Weights of a small transformer language model.
Training: a variant of Muon for these matrices, 250M tokens, 7633 steps.
MLP neurons of a small language model. Each row is named by its layer, matrix (down: output weights) and neuron, and shows model dimensions 0-127. Each number is 500 + 40 x the weight over its row's rms, rounded and kept within 0 to 999. Numbers have three digits each. A neuron's up and down rows have the sign that makes its largest values positive.
A block is one neuron, or neurons of one layer that tend to fire together. After each block is what it responds to, as a language model described it from the Wikipedia text at the highest values.

L4.down0:476543530494453538509526511552444501489524444583495507582477469514472504498482519480549453503508496560484433467527531476423482486484515496545521502560577440433465505540582486532559493490469513481461471459533504472549509502551558494481467490515495543491498461411585553516513476506444477568578538434415480437528485488497565482456465545439527512521482506485488526524519451503479504496501
L4.down18:559490586522535515490485522501530545467515444518480527518481427476494480468512448460505429504459467534512429483467538489520462546473507490524493432507567514449426472503429492462493530503515440509405524517572515515537480488501467500534579548503505487512495475373476494499507506533445555529513549516472593512581511454483470481468465467429490465508490518507510528426436499554552530444447
L4.down155:472530452607442527477495569510510552469624561559528489451525549505566476515492463497524456462488526513473430487395511487507503520512437520532426474466589496438454449581519493528495468459567444482497478497479514537388518472521478493517471531514506414541553550477479534517516527529477478440502524541476556538473595531476439485453526496553500434494468485428565514511534550498552452511521
L4.down375:539490532446549469499499526547521488507557506544504467539482445515510511479517458552487498516415504574544463492515490493516429456518515506491533570509508498435544518534515434505590523472472534504513488498497531490453501452467441463545478474518471451541523469402563534528508475548453537421496562563462524536510499565449445520532523553460545472467511483487527472412525501470474479537490
L4.down384:527533527487504471559503596521492470519566477430503450465487523501442500449520377495447495528487550586468499509522537512536599448533590494499485406493541503526535483494510500465503464488562486536559454526500435515450574559518507432520438461532494500511482539499532502463525488553508489503446483502502576478485504456488517513512528488457541492511503493449503491502480514502512502489467
L4.down427:500449473510499485493465566539481542584554522465489528536539557448507499496495473502453476468495558515480464547505450564545565496500488511559477471521510547468504554523474547508511564524570428533490452498470435541500565516564461466513463509462482513569456578463432589531564517517444534499427548516444510440544512582538556514475527460586541478518483487498514529537518565546499477522512
L4.down516:481514540499428497450499591543493551500504530510463454489497489443548493501560514488554431521440455526537498506462502465516440526466501507466462475452483396461535485510456530524497546506494471560525462496518492539519462465602523482477458562486501497472537480522519530498517490517455583501522488517468509545500508496507517475500535490474507449462495486446538514526397566453507526440470
L4.down702:514482509486474604494556537515495522502534485491473529489481430531531538462505503532537433520484524521567480469507487571542469537536488451533462498606485515501511461517458444469515537524498459579554488480592497517545564490476553497546476503497539520450540466512494608415533472502519523511456467501544539545513490436506493459521534524532557447504500361487490437448446489456454460487443
Mid-word pp fragments. Word pieces inside words awaiting completion, mainly pp/app (Apple, Uppsala, dripping, appearance), also inn (Quinn, winners), abbreviation or decimal periods (U.S., p.m.), table dividers.

L3.down18:479511475499508516455527476459477491497501488485533549513495510475458518433468505500578477424455476459534579482500506544468501570592527498419498432509458489493413438513476523517487439551539557471477434536478566531432464534464506498517497555481467525515449482516531494508542460471532498546486494497521517486552530497526574483541520471559541542531523468496515497497488565543570496482454
L3.down251:494449496514497512437527466555500503549454496472484534489450622441544492498505553555577428506522557520476503599506496508438489589527497529529471438506465473496452504492476501533441525507500501460521470454539480452458547493557568499523467506538419504503506522425517440522458515504483446563607505556491529501446496594564480479487549480486432498522460544474525525465547540495500446443564
L3.down316:494446509487512485523452547575501489474505505570539455503400563483538444482470516453467505498591466471494452505499511481518457495528504436487493460443513501488568428511485444426450457422480523496507494535493535504519519479458460487511509407436447539556536519536451441510492494494539548559468537592492520520528544531518497527465517493455507552486519496488480482440482504550420418535512
L3.down485:494474498557542513423519498533517536551521506458479486549480550490532463496552500503616475534522494468419531569523499475510447558525560474536514493474520426468512427512491564463511529474572490450528485544439517502520517451496507463577471524548518497515458479476545516552496438431488547554504447481435546407444498535487468579428478489458463469450539502456486488495509481476401480496414
L3.down578:490477564538491476409517557525566520481453559482478550469518515515445526390414522523562474520568575535519533530466530564522544561567520472467579486530501608519473519500487510466498497547498527549552496458550529474478501504512527492540483443419494538503417515447447472562483542487483512453481501468495480446465544495580598476493543528495461499509505504495552437494488452572473480502431
L3.down585:486489484545520499528524512545537523524488480482481484535545512530602517477510473463631482469554475441460523543543461509465414485474483486508487450495547406491522435500467559518481503465503545440528540522517510517600560428501491522537479552513563482516464440458508505495454494482491545555468484478507536444493461582455490477405502451477459477513520498538467539474474496499494488514481
L3.down676:523514415450490476445474508496486508538492449487437483529441483504575552497559563483507503488526498457534551458542480502490507441458533496472508488525489479478523479627550523515504524540481507497563474454405513542477557380556514520563483483537458491539456483481478531492484496464507485439450551496426562457490516501492496610448509468477453506472584499507466484515475533560468492488479
L3.down938:499572466485514465570487457517560576472415525494509500552468525531547464526476554499588530524572479493471499514481483479495458507510524534524505498507524391512502464458446499460482497434497500440507463482496514474575487477477444483464512488528544545542491495486426448480446484477523556550504489468492529507449505545523469535508527505495502492526493551561499563484510486551532479519493
Word-initial letter G. The letter g or G as the first piece of a word split into tokens, such as g+overnment, g+rew, G+urinder, g+iven.

L4.down34:551514451515486519468559545502506535485480553433577550537505509471489573504478540593569475488567489570523536453554526524486552506478468561457548488462612573539475477544508536480512465440586545477512492483429539516512539523536432563467536560495518517513504482542501469436556480500449502554470485578409525525463504490478535510503473535508551495522522453449493485404575541482504453453476
L4.down330:555487513550468512535537511506443480457527481508570486446496462415549534380475500426458432504529425579523474527518457481530401490473479584551559540449476542464501438555451527474476504503477442435522573484512549491508514539494528555551535500426490509480461447445559479487520478415490572456503523492457525460462524500487479506516537582442491560483559522476412520507510538487397483570490
L4.down486:506432507475458502478491482547595500447516505513555516529503510513526556537516545473592521528475511495531508523509502485512485499511483447558482513470499514582530504469488486514502534501485516493550491506504492528495494426514514463524540493372508490505550438469528498557450544577442502497449531526525519468448507555460398564493475444521522502469475466533487583511428428481499505552519
L4.down523:543502545438606563534538495502499542486536476456524505489550501475443546494518515470577479460562485521517537479502522480478411513591534541461528469476521498540451484502482483520488525422465577475490485495520489549536519492555453531565518526514477521498465444484569453467490510493455463455540481555474448419477560402592543465503505451543517539510535477448491505543468512533534546404430
L4.down584:489495532453543500505452502500520463535486569480464507481478536462559430585493533500526493523551514524484522564477565496516452501531531562445523456551484505521486402587458505458555482473470601481490473524499498498531481477538513490559440498528482529558498501510542542514496468511486430540520531455448554465494571512471508536503501520483514565525512519507505475495462428563437423535466
L4.down609:504511506569500427512531501513460505461548440495424477568572488497518550466529461578575470413480525575552469474530542501424485440483503540442494429490497450519467523474477534465498529475493470446446469469484472552450518516451459497466518454475458432530400487551457528504512516501523507488488436486445540502489449516503514554550451487491418502479460435437439549511540559439545514549457
L4.down631:466554534501451488496498506557504408454485528449515478450538519392552480487483526439493465406497477535500479511626516475458503495488529436476485551477484488466541566495550477535511504528464479535504501482538504455462482490514559498512523494480556581476519510502549503529489562542461584548500470471458563474489533563572463528525529445509609520526513543501522504512492450521462504484513
L4.down636:429508582452524442484545513498512537522520484500553428468522534525521462480510518490543460480463516539542453491513509528486498570487542477461462537472509492506525432474494551466537470470523506565426446391498514473416550475465510517537529511503535528524506511554509582527620416553498423483483530534537488490446606446464470579580525542502489520533508486513534435463527429525524545454451
Word-completing subword pieces. Mid-word pieces that finish a common word, mostly -ason (season, reason, Panasonic) and -ward (award, Edward, rewarded), plus sports-record tokens like season and games.

L3.down71:468528461511503491528494487499549457475538448548541467439504491461477477521483481441479502484538475538494511486484504499455473539401478577524459549464492442419465451405556555520552473578519473511519462540599492481463424509516505512536554509531575535512542490510439434484557531508457465549537489524528601501419538465544465491527479519491524476490458528565508514485435536525526479533507
L3.down526:529502531464424485529452507469488459449530555568462482511496510511564548531484464490519436492507495484535448450464503475516426531526539499524480510549567443557475512510524554416515530441442428465538473495503557477511544467560508436497419503532442469436480517437544536514469501474461519502502498485569505594550467504478459422500496576491510428497611492482509525569516464506563466483486
L3.down583:495520556547475499513507478520508541491479449497497519508525444573538524514463537457475571458514537491565565596512453474555436463484519515485514505488501477506501497433575507527488514523559546464431412507508469514529443469503499513428456438498442506529441421499502528489466549490482562506439543471503524511461525487502506522468531446461518585517511532483559488512569547506521440471461
L3.down603:458533519510470548468517539523532553495496472472489481485502418523606527505496515533498441549521441562536505468476480475524475523499524538540473463579578445512488493511430465484576520481498495576476437454501560478565552430487536468506468511525529574465559452494561550508528419497420523456487475521484555503608450496460469452534523523471513487483557482461512538431440491457497480500476
L3.down635:492454447451435469463532469509517482472569539479483427486452570531463530491555487507512527426513531523512428467481442487472490493518537523402462547526441493483500497489532499542518493479535520566515478529515394477416514514422536460514472440415467536582508541552509521459471480530472527485441534430505453589524546482471514443487473501542515492502459511490498435473495526579499541569396
L3.down764:511521478528516450571464493558523539546467515532440550454538491513467546539540504490487459463503546500479490494503504527509480506491463501585536400516492518541547445581403443499557461517429487540499490519495498522486485490595446510440492513485468470460497471506558519466543501458488537575505450555489584517533506482472477442527525573479479481462500424470526511404467582467516512541489
L3.down804:534554587553536475503509480515468511494442462525553447472543574476525545501452463453502507489506486525454611488509593500495550520492455442564465514500558518486484461478505467432527513544415522495485477468518503512507494440507481476505484510602543518478514519436519507444437501546499446491565519573503503468510451433536440470546445482479525473531507500441519509513474510498572398466456
L3.down964:504511469505536526473489493527482553517506456473476504494475473483565553488506479459564472579466444518503469486573483571536468490510542494563529508517507486446484563419481494554530479509558515431494555472500472444591550432418502487504510487487522530524549441481506570527464427509496543508586452506518485514477443504561530479503528540500493507557521473542510448387477508510524542492414
Word-initial fragments (app, sp). Opening subword pieces of longer words split mid-word, mostly "app" as in app-roaches, app-ointed, app-lies, plus sp-oken, comp-ressed, ag-enc-y.

L10.down988:502497508466576524500427520508454517473505510489554477509456548503509537451486579471462526449470474469438426541511539583485559524411547480532506548426481498454564474488508466482541527417508479471493505546450490408463472463496523447522541488465524509525451497522529491497460433507538511471464527578527461457483513461434485542497552495503537462483491526474586566524555462527490519473459
Sports competition word endings. Word-final pieces completing sports terms in athlete and tournament articles, mainly g-ames, C-up, Championship-s, G-old, r-ound; occasionally other word endings.